{"n_layer": 11, "d_model": 512, "n_head": 4, "n_kv_head": 4, "head_dim": 128, "d_mlp": 2048, "vocab_size": 8192, "activation": "tanh_gelu", "norm": "layernorm", "norm_place": "pre", "norm_eps": 1e-06, "positions": "learned", "qk_norm": false, "attn_scale": 0.0884, "bias": "all", "tie_embeddings": true, "parallel_block": false, "init": "uniform", "init_std_qkv": 0.0217, "init_std_o": 0.00463, "init_std_up": 0.0217, "init_std_down": 0.00463, "optimizer": "adamw", "lr": 0.000914, "beta1": 0.9, "beta2": 0.99, "weight_decay": 0.092, "lr_head": 0.00603, "grad_clip": 1.0, "warmup_steps": 206, "schedule": "cos", "final_lr_fraction": 0.0, "batch_tokens": 65536, "seq_len": 2048, "doc_mask": true, "train_tokens": 491000000, "steps": 7493, "dataset": "wikipedia_en"}
MLP neurons of a small language model. Each row is named by its layer, matrix (up: input weights) and neuron, and shows model dimensions 373-500. Each number is 500 + 40 x the weight over its row's rms, rounded and kept within 0 to 999. Numbers have three digits each.
A block is one neuron, or neurons of one layer that tend to fire together. After each block is what it responds to, as a language model described it from the Wikipedia text at the highest values.

L8.up778:501473457471580564511475494500462398484529518548609545480491505578537478536464552467479461460511519524477509490438597480572570485521566544483434439477541499581530537579505529468507479506510569485503506459488556498500545505471552463450511550473516551512459438482487502504563472457534480529492482494458525484549433514533414462467542527516462596545511557475492518543522513537473498517477
L8.up909:519481466448483495454505506477451478475452462447529470488578475465502466498483405502521445494465515513439495491444564488467461459537474507453469447473444484513519458431494572575460466516537510552468560510506502445516519509526513523561478495467465545433479471489473502536446443502421450426527496497458495557509510534449491465387495565461499508495465518459451486452493472584453557434473
L8.up916:539467498476485604563495455554487541474506459482530489450448451539560407461490509526447483518485520454537498437431478482505454502493406562496457442536508570490454487488522523497512449524502545517457502510490528389473541474538488532507470545485501562506476422435515455532517515451559458525509532523474507456499519509502530549475540484512421492539517564428459508508491519600482502533494
L8.up1246:499524503486601524452467476563567489507534505495531428519484460482469497490494511480527469378465490522501500504419544493561554503501575512536553491502490592501518516525442505479503510440548496550491503481396512478425480490512532561550402544486487477495463472482525490555471523510503468492424414471536509519489509439509492502434437528580476517486463472427524470482522536487504508513536
L8.up1315:476531478425538474555578481483456519579559501537481462529429452502482478456492482492534520515506474569473521552475441546456538518486473474538516452499481522543538542450434539522480487435531566479520530477440438506469451525465507495499465503491472527501537496526507534491523502477449518511528525528441514458523512473498463448487542496513481505520565467484464495519479506425430497559520
L8.up1784:533536498439545568485455497580485469474522479489535465569472457526474456499488481479523438400471537515524536535488506505531528535455441563517542475560563564523560480561458556528534466434572515532507466462489504445471533447492545519531483529453490465443436504533494567543557452459491517488540473470528493510485536508515517473517498468529473504529499555457415452487453552512474529504549
L8.up1909:563466486500491514556461448546460508475481534558522474467571528511525497438443513556489510430558451545537520471480460509490555482478470482490500488522574479549550524456467487563459510564485535515494517511531441566517532451495471443456510516487511438512479467453537482535489526489494550478500477534512512520528527490431432502475532468498453500557525548509474511533445414538556558548424
L8.up2026:479492481427518526561532415543469505440590478561496424516529483564548494483545485458485490418562535503482421542493535450531490536463444491550469500516520549525458488520525500520436476458496530578548477484467500522488489464513544566509471521502510521409470480528545538544479489478426566560554538545495533514456531467484447455587503497468477516508450496549424501481487510518413484431488
Description: Decimal fraction digits. Digits right after a decimal point in measurements and table figures, e.g. 6.5 cm, 1.9 kilometer, 0.20%; weakly also mid-word fragments.

L5.up1744:522482480451540533534478396512602519476463466511521425492536486516450356524486478547552512464513517548473548523481484524485473508435445501478439460558522478579543514493499476548518494490501500462498386442579459466528539474452446564561406509503466485499484491492479509522441503453496516481448443528458533532479506525445496485517482497495487531516394496536521541530419466589583545441557
L5.up1894:581485501445569459597486460514514496482547415522516504447467493478472420526453462522586477495540498575532535475531508518428478440482461400504495478450555531507471487464511535483546501561525481497474505493494538524465459397444460576466506517525473478498515460435440456463459486482486520482516538527442558549477521565512451469513481524508531491397481505459428512457521452528539550474462
Description: Decimal fraction digits. Digits right after a decimal point in tables, coordinates, percentages and times (37.8, 11.34); also "as" in "as well as" and mid-word pieces.

L5.up282:494540536457508487522477435576449541607502456562472471478496492548468459514525489537509455490473501564445448538438492507504526445476484515511478452491531523536547498494420570586504547563520474515520465514453410460571521471461505504517532487456475464487398539551597475491478516482462449439463481573449461520499477502512488442531495497525478502535514495527515510549461512523457503406555
L5.up1054:517488547457494467557517479531495564485450488435499491521492476486536479470522477571494463510501488514535422463498469519431475502495516437481491503504562485436516510423441513630504557585454444498519488515563439493511535482445494511562474550490454549549462518529573514559470480520532484481475530494491533549495461404488473470442534476441485563449521556498532505557479473486561528575588
Description: Predicate verb after subject. Main verbs or predicate words right after a subject or auxiliary in encyclopedic prose, such as found, living, maintained and grows; weaker on table pipes and coordinate symbols.

L2.up285:502511458543474522527427540499487562538557460493511496496461442493551450535518512595458486519508487554437494556521516551559573461515461486545515483575518541564505440485557522587523580513518511524547523452475495529523572489435569486536460560491427493556545502568462461498549477495485481516498451487504571524574417484555461489475487510457469532466550512424482507519512490496471558494520
L2.up659:495496528480567541518375535497500502443531495540483526467520449509503517523511521543501476473472491496475460467505474541550521470574498518513473473528528544538477435504605544546460585525504514454559464426459490474453571458416547494491501517471464547531545467512475506463475494463548504462504492526466525520558366462488475528542487550525461565417511566485519491516533495507590525428521
L2.up1749:526495466469512532572442561426536512516525471478448506449510459513551468534484492564507472526486521547492478479515481511517479473548473506475492462521493549498490482439572475540463524525527468519556524460440430524495537522488580459525450500536409520524491476479467512445518461467554542457511548527509474518584429493486494488504489518502480547444530593490420450471588462512502575419524
L2.up1884:422504482587509512504449520465570559540431462447469602450570509468479492450457481487493494482515510534478413492502484508503496532463541490484459541475464577470492503450531447565484528510504455482545496496479481530516541467478471440590490514558473536419476542519511451546525585516514529453470497544618499524548485495507437483511476478503500543468537562504493404510505492520500586499496
Description: Stock encyclopedic phrase words. Words opening or completing formulaic Wikipedia phrases in bios, infobox lists and headings, such as studied, Location, United States, National, social.

L2.up147:516472509462490435525521507573466484391425483520504506499517436507515417498533483524507510492475461552522530460561522540474488451527477493517508454509504535424460477461541447523421508458478504501536442460473402450525484450491484573492472508535476554477479461470513529546528406511465534431442505466431522548488461526564542439473472480491369534531510514417435567517422401472515510522483
L2.up730:446540477573506517519507561540464479502490477507482489595464450512535490511524469528494486438545558543476465512499604457536559452516465487505494531495451516454487536518524492485442539505550520519519430488524477471521466526491513493562517519400476499482388526554534512512465424517450512468514478530487475551490480490444510421528493546505481463518435535427523485507493501510542502516493
L2.up743:468510545495502530512465500474429503565520509405497526573534494470468544496503493507457519533520504554467560551510516491535502428504523478473478504474457494439572494524547535529476532507505496484497454450421438565491566533494450479468496543539474522463537401562497483517514458463485528471500512469474541550567466579427508473557484538485548532506449479441411556510575447453519525514482
L2.up1648:503582462580554561541510497457516455537496454509455422518491439493524520573453493502505491468518537540487502550510464477471528541533531476456524570569437480555518512504460467462452521572478470508492542559504638500436487524477445470447487541442480508520417523458505429549525498506464541403493536562538534442498478511493463501453546554473511491492493516540536444504566567573475505514461
Description: Numeric decimal points and brackets. Decimal points and opening parentheses after numbers in tables, stats and coordinates (13.32, 85.56694, 9 (49)), plus occasional abbreviation periods (No., red.).

L8.up344:496479494445511542491483442594471571456511472506527441456511445550431425493486491532546521445492541602480481475490556490551557431477524514479500565500477511527443494520535451552534505552504487427532478475557483558502585436483496513542462505520458519546519520493539532456434502459515540479489502516528514540546503493472489507484517534532436531528499523511541460450552495472505485505528
L8.up358:480498529555521516513483544551482556497471514461458448485537440526442473553451499458503515530548478563490467474418482456531511520475448400476483509537475433478469479571510530502514533497565506499482519491529567486485509424497491531467475541483448509526471516518490527542502517505462490501469487601523554517519415522544512500557525507445533466524540432472516452590579502562558508518487
L8.up484:561550433512501536461461445456469492472539457504440405520552467528441520486482488522519440529457567550529502549482500500482495460535456514496501504563499487526563457510492610507464487520542444495405459550446494472541488465553594528480420481448518480470516513479548474486517513509485627441512454504556534606465483481541530456462422453514442502549548520409513506461492539503506523491536
L8.up772:494522487527519624580511458542574520516516491412484512546583407548450514476492405558423571483439551485541493554493402486549524486451471448478500472525539453520501381540506508529476488500529452522489492568503478452524520466477485513560480521566442534479479523535509541487468441539563488502516555572572558519435442499529482547532562524473511458476510531527535497507420502522494568529488
L8.up822:438542534455492561479478486492425567533485522530507479485466472520501509498519558515496458494443494522619521514503476426549432473453538491486558552513532569542499476537580546568495470561539487504548515540479468476550570534489499504519537507529481521551483494436541565468532424469567485469516401470559466527460444532456484488493462511485473519519527461497487445500544522452527493441534
L8.up1008:506564500488554468516454541496468582527511537433534453492578312503506474458503494498468487494368513508565465455509477508490511482484548475463535513541520515498454478528525458525504476495509510551518463548533524506506522428484511474423492576508456458480443435487557485583521443487507491396527509546507537536469445524449498514493516603452450532529505499513464533484487523474492485507500
L8.up1810:512476472464611540505493496490543510558550411490472499512478465542459406456490511526480561476422515489531547470561460489490483509413457473526554463499556511488586452471605506525485586525547469532512538510497496430505565503461530545484476498585511443479509511489531493553499464479496479458471443566510485437514509521520472472466494496534526597554550531405531474503530472492479464510440
L8.up1934:551548452465403490515487563511461468535489510436569436455506452552454516453442518465490516437513576540536531503519479533468504483518454419449483459441538508466459468510516499536539476505498487484528544523481463420496519537434481551526414525549517430561496539517515508572517519497501473518486505483504494532486488510559435459479519542476441529484523491514495427467472470543532496510520
Description: Token after numbers. Tokens right after a number in stats or data text, e.g. units (13.6 kn, 135 m), "of" (44 of), table bars, digits; also name starts in sports lists.

L5.up455:457522545502433528539489541536489631492519518395578468452543452562538534493486484467489479490542528607515463523520517521517527497472526461532594503486533528497479489448482505511497444549513407459522513459513477510524526507501570483485465479547461478470514497521501555465481536493593525455509397498480610547555506451500482464485515540452451480525470460469540525443477435467601498501498
L5.up1719:495539483469519493556418472460520460603493496453533515515508455545504472496498466547473463430489467621502546575470467552501518445499509489516508482501495539530571496400528472551511503531537528504489527453501446543524587491521493522489410551519482477503546447464538490558444491507491505404490518483481568500603472500447422500509518592482506552535513469511498553583507506529529539458475
Description: Digits in statistical figures. Decimal points and digits inside numbers in infoboxes and tables, especially converted values in parentheses (0.7/km², 7.71 sq mi), plus cell pipes after turnout figures.

L8.up333:487512412482515495522527491503538509456527493505481484593482449516499485461619543499429482418537517558486547494573467431518474457511526511408479499536569546491576473469487518512448550545492517544558541498475488500517507503541564503493550477447480500540494465514568510504563501495511517531541589499507472456553452409611504524469551465451452538434467533415525532489484520501456505490589
L8.up429:509520428431556548555507477499475530460531509582641462449546437435538456466524461608523480467432573550428516463451565534493558408545564520487505463500519500536443480547491442506478519470452495487404486522507529497479532554510512501441437538441506502562459530506544468528477511464529546501463481500491511548553480500544503504525475590395536463493466510488547505491563492490492533481514
L8.up631:501546560484502460585492490482553485558430514514550560488436487530488531504441532501467558437481504534489473451512540500518444579503487480525476521482512528476476525491501491497443529527527482535511504429465478474425460512494468483568533517423459508455556461522472484539487508535427533566435529493502493501549457498528444443469501491472463494503475563485457484452429549592514497417482
L8.up753:503452479503494558553504453548449538484465417493505504492491467496501498418499437462481426431525531511553428487542476458511549522439439503468532439495490467545541404464447546548480507486486422454440508522542499522520549462450464558617455521509456465605496544462543541545471505484478519457517454507494496537486457499460489484468522500496451519532533516484537512520541507457561517475579
L8.up949:466516521480488503531479497523516563542477527480498461425482492521467524480506461568538459493524508551501496390474548494493529420381545516452521518493497558473430504531479519505527558534481500537520542446499438513489534471474527549640529517479443484529475510501483564524484504432448495445509451466425475537509506470449481481434574519477477498517507547480553497543481498539615510479507
L8.up1047:507508514445479457478496454472506493570556526459518484487512479473529455568490444518452514492502546552512455456447545495499482478447525504487480466545440510505542586504494567586468459449457482483457568511481457516458497490578526456512483518539450554480518514601509475595517560469531496524501526452509500472477471461497445425549499476504504442460503562400538453530508515467572531511527
L8.up1497:516484480441490520524554507457561534548555447504533498533456469510462483490555496548499444456480453557520516405508499475480488463529572486469451486531493524553553516451529469426475556553454492403494509515505451493472548423547489529553524521567487507464496483589495558563420472503485501540454506509474474461529405509501480523529532495496481447497518554396547476536582505495478489539504
L8.up1944:440480480494516556528558444484430517493555551519567452475491475463467405525485465547450566473454475534483538472529565505530533448509455459517454490456503546513532538547487564529516514452549578527449491519506548500480544478535516494518486493481536510514471527494497462561481497462454490570459460509468513572566431464571475482538519548399507473494499535467520467553472452504513475430521
Description: Passive past participles. Past participles right after is/was/been/be in passive or descriptive clauses, especially located, born, held, based, before a preposition.

L2.up516:556478442410515482550472475463520460443507444511576473511552415492531523514487530536548513507487492603515580498500527518433564461508494491570490462538565557497559465414516466480518529530492514503507464466455507536530551449467463515491432521555462409477531426504477474511441493493473487472531523499408546565553461493514472460448551473454456535500562526483473516508487464494579522497521
L2.up1923:521499449485545439568509478533569477357518466517431497500531456454462447516451500546470510537517460523500522502518533500404551530535464489531582453480559544455531512486524452523549510582462554539490522454503438516536480466521421479459451531481490500509578452495420453542420588472537476443496500510427529466564481555482474497520514490511538505500510472552468507520483510519462513529514
L2.up1936:545512474452536510550402518465527476478539458537528493485469490479560509514478522458514546488454475551483477534521446492527476491584493478501536454559550493555548429421523506559463533420517551491578481467472435492548551510447475438467478552465431551506528470467484505442528503467585480461497553507480527523524433507475476492526521501464474605452488612483442480542557458515521561480555
L2.up2000:510496481458523487546446506583457544520476477492573429524546472506518544481472537521507439492508524562522560406512494557450548468497505433508481462498537465444558416448466472606532550530485575425523531522492499514471514472433538510505465558490446391487514544505473493503454531475455551474483507493464509528530451484522483498524530553422464476526620538455513491459496438489583531535549
Description: Years and numeric values. Numeric tokens, mostly years but also ages, counts, ranks and dates, in infobox fields, tables and factual prose, e.g. 2026, aged 68, 17 million.